python train.py --bias="all" --grad_clip=1.0 --decay_fraction=0.716
MLP neurons of a small language model. Each row is named by its layer, matrix (up: input weights) and neuron, and shows model dimensions 64-255. Each number is 500 + 50 x the weight over its row's rms, rounded and kept within 0 to 999. Numbers have three digits each.
Before each neuron's rows, "fires on" lists the tokens most often at its 100 highest values on Wikipedia text that the model never trained on.

fires on: ":", "re", "):", "'", "ch", "gy"
L3.up819:554497530511459481502398462516456556538492546489476475542519480516543483498432544465510459460506582500589498512451507474489485481402505438393516523465414465565489479517482432533520471501535381496481493533409510517482550527480379561501583426447475516436474511511546469585473416573484491504519433550629506419471490506376524546630473551399576474495532433539502402508485463459511478490560504531508626553430556473414556530580512457467523495532512499472388435416521481522399453501505566552491458518409498541523358441420607544432471497523460493519395534484519523527550489589514557514

fires on: "s", "ures", "es", "als", " management", "ing"
L3.up1245:549462405584505488565578476483502519469407439501480488510538437501397425516477526475530428504552508490505458513464559483523454534481499517436522510519506597588446502490454608488450399508486517547519488479387467518457552531461494446501426553417466568480522533476513467542578456526430417529506556513420542511514424519502509441487559454478519589509479527501418493501547542491529590480457613474483465456500517452574484468513462445521555503545515544512502551565487519474474460496508519482495444481530452552567503543518456479520433537535526524531476500524541490471447450479470496454

fires on: "s", "ens", "ature", "se", "ons"
L3.up239:490589486543437592497450415519521561550546495533488445478527534493417537481441446476527479441475485501473507570506598453406493497494649474498489492474475492516568441539587638430500495444512498529487447484539571620481455466543490566509479669564439498512468625564563465569559509509467519512482559525569500488528460483502520462468404481434470454532477477573469438620523422500507498434529506554510364609460546471437468491470586475452528507493471450494542587481447477530482421511499505570468522495481498552489508483447478612519465456528520534436493485535537390394504460508526501422

fires on: ":", "\n", " of", " medal", "0", "\""
L5.up61:607561524539586439492505512495427454530469436579501505446481544545488429483514547544519509499527427487550448416526540488468442490461523530563480500582441574545469548517513531571550457540553523578376579480513538438506525561364455499554513551513520442418449541464538509621519559510498402474481471425478505435505452584474552586643545440582518488512501479531485496424480576458550519496500521580459616528494551461530542582634468438460438490488411478495471578484509430489450423491466562551436450554466500512555615531442614442472537513524450455453413499611531411460414486500456580501

fires on: "ine", "in", " held", "ancy", "ines"
L3.up1133:447582527406457548559402450583533512454563438546499510499515541439428438444483533520540504533483450441543572555461455424455537545464615537436511371493447428507517561498420573500431578453558518436514453561482475544441453467512595519465473479484545523434478482575497559486450500407452512542479526505513545464643482487524527527464453493489474386549519477520409494464515563523516420492469383542520540593556475536474508501462517474455377571493467529573563503469518509468508422421456462588400499464514411439532532508463462440487502495483483519537463443522470454582504407403502420516

fires on: "ers", " which", " with", " Z", "es"
L5.up745:569551516536483500450389509489505488489457579383511525550527490523467498532534465479569545528519514464462414551531455442534458473481448425435532541647539467558584516423490514437405490462468441505503515517546574467482509352437486549560528530506483497534495536456487449451557474490513396550550553548473560510539511512477492539478437442476392492621485514470457461573492562493459458446436500503548501539513496461529446578514547554496559430485531624482526480426479454470410489442459560543542477529524494472510514509432510558523432523450493501555500509542487512423413476487552529429

fires on: "-", " St", " Year", "\n", "ot", "\""
L5.up590:536487485481422501612519500476518500440500429546526548587504509540474457536496455495556459445586490536551526500439489471573484465428389570494527508440564499556499443503516516518504518546575478466470555502514452556522529481509535517515522522468561514537486543429529504438484423486495476473350434528539504440460512541504476542520558427556558526557423518538513458518489585516450553459540421428436588447511557422455551497463528526490569487558460540551638453493589566492562538455537560479528412458439409421548537574464445470495542418476527561484497535553585528445415481500514501499

fires on: "L", " L", "1", "9", "in", "6"
L5.up768:466502534547445520469428641569561515494499484516472517475434455530529363472517586519556507605476535500541541471548557587485367548451580502531560510475463508484581548438522360530516549503524474515492493525563458424439519462424542468608460558595462407488511473438506648559547522526467482522541596535629476461446455598451536587533443568540477522437556440516581562488508517471484516533499456555554468510451571482550549526520475531503533486468505520578540506489534500476421494510512488483554507584454400512615489508521445469491430499491556466568613447449502457453543433447491466544

fires on: " his", " m", " their", " n", " |", "'s"
L5.up490:505544503380497445492555486442480589567557532444442429513531528595436476561411570484506513461530393535538496472468548519576435483461476472576480528523470476610384451458500524565618547421595428595470572445481465389532469509521449558452524424456579533415562485526536468536419532429502550647504462578548536529561444557486505526483547453447515394566428517493461504541522566503537568458449524494460477463568554520348421571535496400522517523508479608454434515530504522524464513393472509401528431541499515497524457518491489472456570510487483532478530518442561534566495569526502546515

fires on: " their", "'s", "'", "0", " his", "8"
L5.up963:448549501506506477519619506490518436552414473478442471520550509482497469457547538482483560476557457461517499579484459447386586483453523463518528511478485585531365551492521479521490535543538517459540472435513481500564550553433450460513461537521476512457572560573495535479399541564476428466501499502471443558505557481504491530436561549531564519525419581532412481504524485519518499449623616517445541544517535435549465415514436472446560565504491448521500465543542580536445521484524493500508506483462506557557500414533500507468543577531530456548536609575525573546493427499493508539

fires on: " was", "),", " =\n\n", " a", " played", " is"
L3.up274:564467444437546438449439591537549560426491548554471550448486544501511464463576522431536498544536618453497531466571561514592443566515479509448443462503434519473441534488571549482468501498451413551539501451456535540490491523478459545576496523519547526414433512457460568468512612415570530505495534559474558561528465427459519551462465484492531402469589609477532564503506522536443557520605478483514497519489486525385521500498539429473549436406413475441613539479585511505503395402484596477483501451496516437532505468539505488561525592479445571512515488407502502399608560415419427538

fires on: "es", "is", "s"
L3.up463:466509528506474420449486515481523503518483490588442528562464433576484516523447566512491516456579580502509530494545527483484436488509484444439540466583470428516515485468522562484515441554530515481584472512435572568451466384524506541482484454411586486484491511505467505527507479600479533497485476486452545546478465491417397555545525459595560405412540542511421648562466509533461577486487406549510499485478527525528525555501543592525545447480425545588472494522523512446459492543473509519517490505531530458607517539533453526448433558534465544472474388451476517543565486483454484456

fires on: " of", "re", "e", "es"
L3.up283:488507504428528502516570486389510471532437506462546551552500409499483564447485523431474510576414464406543506428469402542497479536541540476458508602483501483509462454467521489650448495524602568515481519502570477580567516588431542520617464496489488521432527471493431602574510473547471398566481514457573499507539511430546512548496438541556559470404514465435472505424437475433477508515518568511544537498448529576513453521498511468548511566525540499511501490504453569499495499472483466493478500547474465555580540468476482560469525523602501461498458533454455466517472446559535501480

fires on: " that", "\n", "ils", "ids"
L3.up33:515513529545516534532587469521498487586419480464520471499557409471492518475497585500557470479477630485454544537498439440477476536475451499489540404626413490490544534494464509618483534522452499581422567538557495557440530532578453456483505583544531438471506412602503528495576553444492491573468527440567485555550512420541489399556591431488553466527509445453494457499520446592520520516521558500538508490576518496566546480583570550448529478590479519441504414494504492580512560451460464466414490514465490594523511423440523520504438621477484420490454422432495510448451496527477498392

fires on: " and", " It", " also", " which", " it", " K"
L5.up821:489519613434508484442474583496485431587552534384549521544494516428444345477490507554542463508492420441467476448422505560408364547408446530609505615463551497561518506605557523490508537434476476467477501548602446521520546531429541516535553574498530451479574431461448511530447502541558376559434512432519590514381418420526509566560474476491449542466497451380535525542495523560487505548512468445364497454385536589431481453532417498437529446541644533446439559478537509532598367425451572467541553581493400492512527524404491534508557560423411473570525486487509516488541468523507591481

fires on: "K", "G", " k", " Ter", " b", " Qu"
L5.up268:492508543451539444440369582504425467526503478466461562450506536584440466377509516406509486500448393454487533542493477589556504522517442504511481464554547536603530478509583519486472486493481467511454529529449420545466476615473522434528547495470438422509581493530460564571518504515524514537419520442499441473500513462527486573535524475421472511446505515506470480567426522431526475531561504556504535509504501514480565450587441491528507453470604499441531522548554523447435452497476519474577521535467524471520487448487517490613467482431477489516523500515618547479478527540534474502

fires on: " it", " them", " It", " |", "at", " st"
L5.up1397:624552502515463509521426522549529497518491457568459632421466466446486493511543488507548544562425462440512538447591568486431438563356524465440521574427476530452442465504511468477601531489506522501500469485531463531519475486452423521508564504501518531408441522490596560557477505552480417537471426461523516443487463481457535547517487528520484519446531467526432497563454561526454479530592534512574472556483580519507542416500487522607467432565539472453586479521518591418442418519434486439578539550436452539533528576411514511516632549496481571473573474532527526424561523496466545556

fires on: "ing", " with", "iding"
L5.up1343:547512492495466499378430491491543554511483446504513568503475503478515440522447469504538566395540445408530407457510501438589464474491424591521542489541548486509439411488517472489388421494550481579423461502495527473516566509458557501465459477494386570446408477503432586523518521506491456529475469484568484531535492462465477454469449464482533530446501587527459450460507493498613487482526479490494509442572468441441555455602571482507499512397449511514631544555493469532493478486464521397455408508468482463520479420559483455542471518510478413525486507498488623342537434535556543432

fires on: " \"", "\"", " disc", "-"
L5.up94:558491609483406553509482518428507458542565526535559470488570578454477553544517585505533488469467435449477556457496574435511493563607436503490563422520433539561508419535564500547502535506564419494474545445578515524537494436483452511601518439380459466525415489558592492478572475547457507515468534479523449533549530504505463509539459442543533547524421539561371555537568564436510497579470475506551499528519457506421450593474555448477418485498530576470504582591610482572487479331493524506505459477453426499536576423379526451459562467405550562442481507489531559537450477464528397480

fires on: " un", " Republican", " sub", "ot", "aut", " Fair"
L3.up785:516498478531463500540467508556541410547515463554581469518435457532516584478496568438588539490464596480562467536537517489533571518473484445499529411576524546527505534475462507571437438525659429380476534577524418462426443512609510543419462498474479426498539433518514423486479533589523506483451579483493515486466507501473628505558434567490456462466577542592507490543463584535523388510508527400534557516458456435435480523513467510551445493510507489528479522421525552506540457544454485511485402483517555523539504452527437576406522513505497510447479547533558446554510563467487477487

fires on: " such", " record", " region", " So", "ul"
L3.up369:550493423546479390492505531538504570488595470600579510547484525516479474537444515455486539524398545515500501425489436456441517508531571444433564582510490578548472603522512567532487596520519492551472471477433499536507511475516390569532531495522451417501472466577423598597551518485528567475527538536500492459455494342455519525583447552544499525465439513482438524476525511551515505542556582553524526476504559491543542491574460458554575512506512522513443514556452544516465439490485547452532473534407431568640501372452501506531494603381480547425560516523484537513508477485521493526

fires on: " and", "'", " =\n\n", "'s", " suff"
L3.up427:444592575555396387529550486508482449455529522472443505486621514515490534367468445475505538584451486442569555548444555507394617426544430490499522428556536543488489533458441558518515519385448591429500484371453572497575506497492461496555517524507507531497499480503488486470527554492540445419507451501437539536416433462462526527534495546537496471522513513393537490599491461441496474486441492610522539530494541478507417448536471498552508507530390466600519505446557477482472491484380466467505458511442466558484535539473470562575525508513500359414487567560449458436512439582514500502

fires on: ")", "\n\n", "===\n", "—", "\""
L3.up184:486544546518495487499597449520472478511472525467458508531517549467443567404428479430472500566498603517538513474500536426467618578436514530495512423519409489464538476577540527508530500488507448526508580533421531515596530381486459516536499603482420472518470516558459471575516622474369544544495461551438516453568481443423548421472457455508504544480526474514506520625486502573491459466469457596547423516507613462434427530517547509545523565511539412508531455472513560508451533529483527605602516511448568490521484524468416584501479546493501404555477439510526530430527512483467564510

fires on: " for", " of", "-"
L3.up883:487491470461540506590471529387487533547477511503495452458551424446509488486506543480474567471564464436526457469529458517532510491512659532557568491457556575433580464424521412575596522520521362452513530589432526571444490470445533493545527494493357502464435515444506517595494431452559397409437514488582569484495482594437479469526458532519528520497542494478589483517563488491496571437582415537511521414407498512524536510533565507548458527517529588596439342444446666410451569517468460439469486518446472461555427448517525440470574535413465555522418500512495574457402432601555503499

fires on: "R", "le", " a", " for", "D", " in"
L5.up80:442481508439576563462484576467537507505552492448469473508500567502537510441518469471408562446562339523562464592485453585559485575527535563503572581418480436466450531432553501593465514385434444525404454529529495504456539412484450584625475515559528473489479535565472558462458540476497516453492497545518541520437509485451524503472543534646461482524471491496510573551508551464483479484490396495458470450574457536525556456579488561545508522546486463440451493439623534496498503440537456414512522523484537490548457613462362473609589577469477444582493650491431506456467459465515475463

fires on: " series", "-", ")", "9", "8"
L3.up524:461518475496526521429444468510429442566467491624442532503501470449486468483517384429476542515475557463439567598540533455451512551456483480534495450543402439446524450501451566511508517496556400628588531498497571527473464466403535447437453468562516497437517521477497478509451480518536415466490603528488484419500522518405463452603570423617542514581476535456487542522485559601455535467486482467519547489466569530539504458416405588454553527481484505516522446494475541515537474429608566531491487541470413464526574423524545571577517478554402486511434440529522445501408490619443496504

fires on: "h", "ar", "ro", " ac", "ex", "ph"
L5.up1002:564475508555511437575474549480414497505452488447458558479473501471518480444465471516529442465471555528428517503433529455513506520526452407468513494539519597609498455522490492461492556405493446573393478405499516433495491461556468484488489423513535439556491551506493482469438501603427563521548503572455466458525502435418550553510521440563398511503533499507410647476401558391571490542473481438496439488501511430542677467485449549512431543538435552487450503465587523536421446547431537486526492535465533520478390606524568564416576597362539539468516621475555490542481465489518475537

fires on: " of", "ou", " Label", "te"
L5.up1503:513464586528461559585490505502491530529546452474505553556500445549422450470376569435629484576452422533525482416587493512543482502587538488491519533465485548443453473460543513592499596446509471510489539508382460509541552586450484504505523475585498442476413459521578518498550541556492462476496382522483497496434484541556431595498495458594551498439564465487484563476486531521524499531568508568509572423448465571541541478512498461444455423475497507541509476416543520481448392471420498558435557532544356424497518468471456477425581530544519488521452531571518545526515473466449538460

fires on: " |", "s", ":", " Moh", "ed", " Ah"
L5.up310:564428488520518446564464564507475479583552577477499453461433482524442452469472483481518446475467612456508475490495388547542470568454613503514540483458427399608434481482461561443502518468441522450492540484534480559425553492519461504501482470523504543482467434453455479523578568504479575498511557540506505492646459565479452529504482410529579531418531481447504555459403518568461483440574440476517525554492435583520473488483526417430553469459494567558442502459478514505410550444495539536556566430468475481585475423465517557622490582489454463492523453519470494445543454451350529618

fires on: "\"", "ural", "ary", "\")"
L3.up1370:572570548518530481410503462468348548495393456508441533426443473563486491512501503447460528444510514467519512452530532444440473489397467481471516536558480579434525428618463439503481426546483446548377487566447551510555493469500458421594533465452549459460530471468517432461499494583457563502483552524479522561480516494453537486485545522520473599602524539517546529584633470477557512477491496466476530476585481484486554499482444480478549502365504495558482425505552556520468476481475529515458526516552514497505450456483459505458500444432464486456462585563513528491589553497461487519

fires on: " ", ".", "-", " It", " a", "r"
L5.up113:534466564448500485484544486514460535478502434547436548526512469482527534495439556486466447400549511472573461478422426587490575501525503436493497622471425581480522480491543493571437428531535441499540553327525464553521470472455477529528567499471438499351471507539502519609438525531421367493503459463510527421439512380439511554509415446471569451510485461474475440649465503465527547481532484510520432477502487515563526538432492469446569481430525567415454499511501516539457509405541482484520450474490446584494480477476503484443534526483528432470602482490600606468500469510528471503

fires on: " t", " T", " eas", "w", "T", " re"
L5.up452:466498497445527469523536589523498553509524494478519483533473484469523433487459639478533410624476526555483465473406499484541476506430443578576554501603535491544471471470566442472557602460475509512406391500536509472461520350510401502502464458552507469456549415564522490536487476562510554557465502460507506469552469418450449528551509401465420465458561526456514534537504575538449518519516462543455476470541482538495496534571464472630453572493531460512458604488498575494472448416522624467584464545488432558560462402459522562518478497501403481555429454435595442522430512482495544555

fires on: "es", "ry", "os", "as", "is"
L3.up409:613472481516512526465509529498425498430516540494396603489456494568553478471494438477558423460534559501426451631582542513548523500542478487542514471515525494438512523536441538545467489466450490487488455487423545496447596508464480457502492618497580503421459429502499519528548423526511528491485512453501595454607522582399505478451392447563563386453566433483427457486467597439503496549498413507510636532531518569534501550525513522532552461535470545531581490522547512492509484437474521471514540500470405497516551495472640462479451536559448538504456517511474509422545511554464583457

fires on: " |", " film", "0", "2"
L3.up1232:462467505467551507492472403450529548438554589538538567490459548542446524538519530412562493570492370506571509383508557473563404543441560539451527458544461555550491526490493448476536560444508534440458507521466493428440512524452420510608452503597577400568459470488558518495457527465529433548489504440527445539505500447534509425500567515452480508597518499495499561574547540491426553464545456505479515549471413538487444414447496604523482540522532521445531496482525531453407468471491486576493546426470409405510598537481476485525554580471507531467441467526502457562490467498513518448

fires on: " by", " when", "-", "ot", "he"
L5.up541:462476502482462538582423537575529555427535449531516465502478498480544395511524572570514571564514514488554554578474449419535488584335491466450557473486638467511468480481550491476518510497486441485438623464494528491497562498504548473554475602452478526416472436480515512560496443473419468561466476482541564423518479395369396558439436442519563584485512388489497468559400486375510494484474489520474487521499448451452528450466539525500584520494514553492490515525566585591402536400527523461458480560376453456507490493427530514475552551483494546508525384524531449522506553411561587477

fires on: "0", " most", " of", "1"
L3.up1365:459508410476487575587441534497503525560461448522508553528454514415598477457449470494496545564511506392586525554557419526382527587531514528437478491501550516499468525498513470479491431465600549442572515453431520521445476461478511546450526539492492498385464506512510475522440498558541453558500409505421475448459498475489498461542485536594575554570489604437417505452531430549422450490542452551529574568551552506495487426436544441487496493451496531551371546480511459428437543490448540432517473470504437602482503492537525485444518583520467580581465544570566518493450455555494504481

fires on: "ing", "ics", "ation", "ination", "ical", "ibility"
L3.up725:481402582533463477442465488494520466565573517500579593474504482543422488420511473447527491474526495460502473511590446418552423525508487443473535526468541463491506501525563444474364468510550528519580499558478498483517510543490372506523434582471411502460443546494487513495489484471576502504498499485553418494520491513431461552508551536513529593486552512512402515566497572505474561526447487457429442473560527527509488535519528455476469481534525512482516506419446522569496520543524451494587454506506398475490508609483610445564448424448512502530501514482386469431526489432564476502

fires on: "es", "it", "ig", "od", "ed", "il"
L5.up1185:478509532549538517509473525447496482525450523518467481588476496532445440466553470448501420517537526450493542436487470531477518573451401467502457616499542489462516462558402516481480503530570430409455567506464491563468506395477542448509539496469524430468554509578506541623530431559539530452555532518614586500531472482529544459518440505555592442453467481428545471522509552636505437484426527437459591387544442518535546431519434467527507472429637561572482449579535439537465416397509588547536509484471535422555453582502471530512542579524456476492476487495515508534466519506462542398

fires on: "ing", "r", "uing", " due"
L3.up1020:491561469503477466359540485461486556489500538499503475488467513502504446514437482498558520444436459436533494457489503528399430522430518500579511478564546434406521415551522491563464496458556482502544507468540344521565495445523476476562471513525461505525383433460540498549577457617517588513491551493515519626585486556509587443479527449430499416523555546536510425403540573460563519546472576609488450410483504570419395544534542540511549357447503429589553486483532512503479478416501507516561462481526448580515640471461489500568563488458530460489423553507461555438400455453475531427

fires on: "–", "′", "-", "2", "in", ":"
L5.up1048:485526499542491456510483532450540552541468569612585457462532552523536496460562400490488531458491471390486464565536472495474487490484626539402437458497493571543508493473524468500549551419578446450444573571586409570428528508472543580578546485418590524530499537528516501467459490549435442522472547431525534549568476504457432558510468474530557580465477493618525523497486469464576451529538519466483460421555534464618612405465477463488518550482493492462491456439539551496484501535538567523492461462511501458514432449546569420507511493497511530500403538513483504500427500495514518492

fires on: " February", ",", " of", " de", " ann", "rid"
L5.up547:572511549511572543554623520486579565538414494441513491429519410473470578376488539524565547469513570443445499611504463559615532483561425478477481431509440487426497513574568517537467505494517444534478521449461538448447449509545490469514477446476479528509485488491519655486564559519578522474510556473523472562510474426531518530514583499563440536523557518564499460549483507448529533558429467571463456400535494457497564537421516482509538469586538466543498453546477495531432506500450497473466473552436522494482454517424465507436505536460428526546556472505551458479505497520520534440

fires on: " of", " for", " medal", " H", "ell"
L5.up1362:561597520521582452414563540511471540501482456535490475474476424503503540448492489528471551438506458443615484590459494579529501532451519465549528568445405491555589555475486481538521533511512522549354544503475488500492544407474589560553498512500468443483585552477550439537532453549433511497477538499615469528505587512431496539462450480591509482481589503538580510554399561463427561421479485574590505525519492599458476599459489439603513504495508470523491417423517464541477432509454567482470474584497413514575454519449501482515539474430393438601484539487461526361406483456505579443

fires on: " dep", " based", " imp", "f"
L5.up907:470541488631483406569664484532466477420549530469498607481529501550424541613431455551467474533471510459519517579533434502525529455467499498532532421597475544549407455441526445516479516476554556511436506497513527507524581440565613498566446506463510480532513518555542502515444509507494381443592453523524544520525528478449578509546496517478515506497523498414467517536523525574541524554600524420440543527504535602457582490443464474511508462540487452520558493509560578577420487450473512569511492474520512526499538468437463474475561453486472510478500516501619497550623523415522568549

fires on: " (", "os", " —", "y"
L3.up125:512446495492450401552537518424497522547442552506574590565473550481487532545418572451471457397460527491469480564555468551484472438567457518554525605540448492585485494490393549540449558520573493438519452528503489526424439475544530532502470497501478429488402622534478522543546520494506568553455490495458468540466528510521513499472557513552416523512476417467444564526582531594517531498575494420434482492529436455398516544457500451523445488575414542516650510623523450487552479423567566420533452480582404506517546472486503417492460559596491618497537497378495423446402550486480413489

fires on: " T", "-", " S", " c", "se", " K"
L3.up1043:472550528471595465489531552483554499474430523478569580556476512488506390525487483564581471594456474444536448458508534536470539500509513418453493383539630429494458388497537495427533416400445579481520540450515507475540568438426409511489455597504612518557403533553557580542476571621397515529585535537514458553466438483508531510539473448579540505522553437532422499459525449466432524470580540640536519513509533399456553423457566504518607512560477457482467495421542487408397522532442543498511486580538489521579509562496548465523593535487482461521470504464571485477530440533453376518

fires on: "R", " I", "I", "'t", "D", " or"
L5.up429:492595520464402556540499535506444519559546504457450544542487576572483484455471522518512563532419467418518349522446411549491471579400516483450482563501417533467400483510536427571538488456464464618540532461533591471467535434552477461524582542476484431503578506539444502490454626588509480541424456470498439547570380490440496518582426566478499462456588510452536614549459526450501543551468513472484556527530430505558520432492453470469438529535511538580491528438536565659485490417581449403465561485489385546560508510452503493419558488430515425520568586425536514503589401535561507532

fires on: "as", " at", "is", " in", " At", "ur"
L3.up913:431447451463650491417491495499567463497404516540537460475406548489477456458648518558491427475537572494422432564498487478471569574492456576503516451491601406437589504448464520479507540497485357513502510554535473475545618517500532536475423504439559542543497529494535522511536521446484601525406464491415556539622497513434544482523448527587525494407531493536506405430438468492425535435433402496584541417471557447525577474600473439543548529513483431525516504497503609504498508556523598515462597581477506578560456481423515467539488477441500502499552578462479528525523507499477443555

fires on: " |\n", "|---|---|---|---|\n", "|---|---|---|---|---|\n", " Notes", "|---|---|---|---|---|---|---|\n", "(s"
L5.up532:599571453460588527608485510435496520545513482528492555420521451490423385500520542469581476544582464491517540505505486511605494537396545576579496600539457477474499542518477464500558458435451485432492581572523441496465572528624436458498518549579510514561507374536429572638504523480474420459403510462442473461527399545516545477515523500479531473568477464530534529491462525439482498424406538448530548501471441469413545617412527450444504351493446553525482510487468484570552438412523557614470470544597444549536491558535369368445555492520499373497491513479539559450470438403554541554

fires on: " .", "d", ".", "-", "v"
L3.up641:488520433478499521487477568489429468436550434528521559391555483549551531483510557495531476512457559486497503518523534560504403462399506492512532582531458549571523442514487491541437519449490425552587515368493526548601486481536429497558516403474453456546552473475450510535525513500456510424476596473556479464484504512475538496500416513568490433445568456494491483563514464484432399552551494603493463494492441552494403553441432485471495398445487678521452545431507521544522468473439500466553378468469455515604511499465529512502469471489503549492434476489449496511555514474380484493

fires on: " N", " All", "I", " I", " all", "N"
L5.up1200:436559566402501508537519432531519554482513485540558555442553585554528453417442546523499536520481442471478508501531451529562544566399514439495535533475502516432512469551483461532501605444522488526468491459559495449509509487540393455470460514426505422486391472513504498391450483555542527499515546495489526426503376468527565446545470454582527572524544486460501539623497533504504580478490548556496544511458466435533518450530531470524509525464569451482408507496553561504544452479518491548449490424500498472523544416479457583478459521528475439615454489465493440565475514475420570512

fires on: " to", "ab", "f", "in", " among"
L3.up905:531511424581464529454518510415497464428562473576448456481476453461395521552455459492403475587488537453544392571545593532424426616470595478477454442522516412592456473476547588471471487530517524475510555498463503549478616439494511532465483504472531419447523571474561469500581517497450516525516538509535461576547452560468572446589607513427542521552547510519458413516462552568513477572461475568475517476553476472536617496516423478479526497536476580526552426466424498452490490476537450627503480452558483458551603515497506567580463482502436456480464540491468446407470447458561510455

fires on: "s", "'s", " M", " Records", " record", " Art"
L3.up364:491497456435517437544488594497491509513505536542560580568460541546399484458515479447455538531543473441537474489546552517564518524510514402427593435556475574542441507432486537535482348523476510524590470458504553546513515528483546586465442500588557525472605503484531607480471499439471519427458534482533405502533476517505482346445501474507501544558501492397506513565554483419491414559463536449613450468438520531515533451442508454512542367524510533448521472531452477533501456511474464407447430546453510538483574546464463590543492483372508456528421499491524501492581392444448498477

fires on: ")", "\"", "$"
L3.up200:526457493413503557547523394481450509478444487510389487548466517571498580455476550373542588554437516545479510474534487406524547510403487473499595446555568519424509472523472497528506449522503484531492393509442524573532527482603405455528551517431529540463502506402531492555532609507487460563432546482560499563489487430438464501524476565613538521451525537511465447608457570417436553523508452441534485474439421568504426537479483560475438498545532463527478479467598525520435479437578514539451555385524481547515436507415472596478585466581479495489461530482512471531504514530448525534

fires on: "i", " was", " is", " P", "r"
L5.up690:526531491491613365475474524485599549555504396490573506461541496517424372501475476490480463536539505471520527479503506464560478488507487480488518531446343543410490450475566542532505450418570500481463533480514521503516535570509532504515532542467452482437498475490486546546394406556587574478384464506544492470494494420512534468510385415474573395441441555487483528544481498480507517547579492425487494480424475584401521459529489525513500510521506540478538514503503565472542455495550490469558442481456401473496446494459577460501593542520495510443504436569556450523506411486575528487

fires on: "one", " Se", " se", " people"
L3.up1340:607458548523530414559404494469539553460510514475520636474447593528548422433428445514623511446436411502503491465528452546532590494512469497451529510453460438422488481554515501525597493500566496450517497564425472517579528500489515503659561423556443494520629546472510548510444442513456522474477443490505496454495466538507556558433517506514559549450526453497416489565467519442513477480464529580492443455595488592520482426521480531547540446455421551460424594473576542489389569417566479488544356449532413556527463439460466464527506589463428491572489562507536499452486433493489503552

fires on: "4", " Main", " on", "2"
L3.up1272:468457449519539545515522479414467539504466583502598534489545426483433521514550519496496406588484470453485381538399504518480555507392480479461527476554521513493541495468470543621428581478486464491424595519545423523525456637509497469416443544451475409516510465614495511525488525465474550499470536515416508502513515465415524424483560508540485499472558385523472538483491502489499428466605537581529493548518579458453574381649467549598414558556388501455466449469490535454516392550477454635556555489569478547408505494510409509516499536552561603494529504535579544508542520501607431432

fires on: " .", " on", "6", "9", "8", "4"
L3.up855:491466526443442484478498577531543429497492424532508595441461526534565496533469610441537508493510470486592441472461484478527449549399611466551513479543540481472501553572559440531495539499511470559511532497440469527500537500496468565485492453499511389575526486463467560499514442478461459512553522466476505431506473528403559553486463468489481504426622402576560412606434486429448504541649497447571593539522576480534509488577462431387461546573456524520535510491517540525409449504520471473551401584490482502496497506524447534515617560471461514581459554491484400511398544444467490574

fires on: " |\n", "s", "i"
L3.up619:490526434429447406524511446534538523532504478431546507476441548524484603433522501469472499470456617455484527441547554522639503492508531579485467512465446435531528495530483643523529498446459543444500547542478474486456480493529532432525474533588671507521451492563522479506590438456571537465498574549542405563533522492594476450532486594470560453604570521458552533445526476466525439415462480556555424647489495475421494578457558545558500450461403521478478501529476504542502445479543448537501484393538476482466545649469499480542465457435515522547413449407483418492584494510526531471

fires on: "it", "h", "il", "ag", "as", "g"
L3.up689:520505479491516566506480517457491440547523499510529501496475519535385397447478506537465523495489570425502511531543438491389464485481469481452534520494509518509544505453452506576541509545531514536413501485573471552457511478482568506483612454423505570496458498547560525508554527569572503567471481499462530480517421481526680525643479519457466503424537542490502526546557564449469523492438497559562494524597486527516546507537428477547427561528467458527487512423524453587440421493451531538447491517481459538511506499407508491471504645439403484504464595485601442512482487478526566447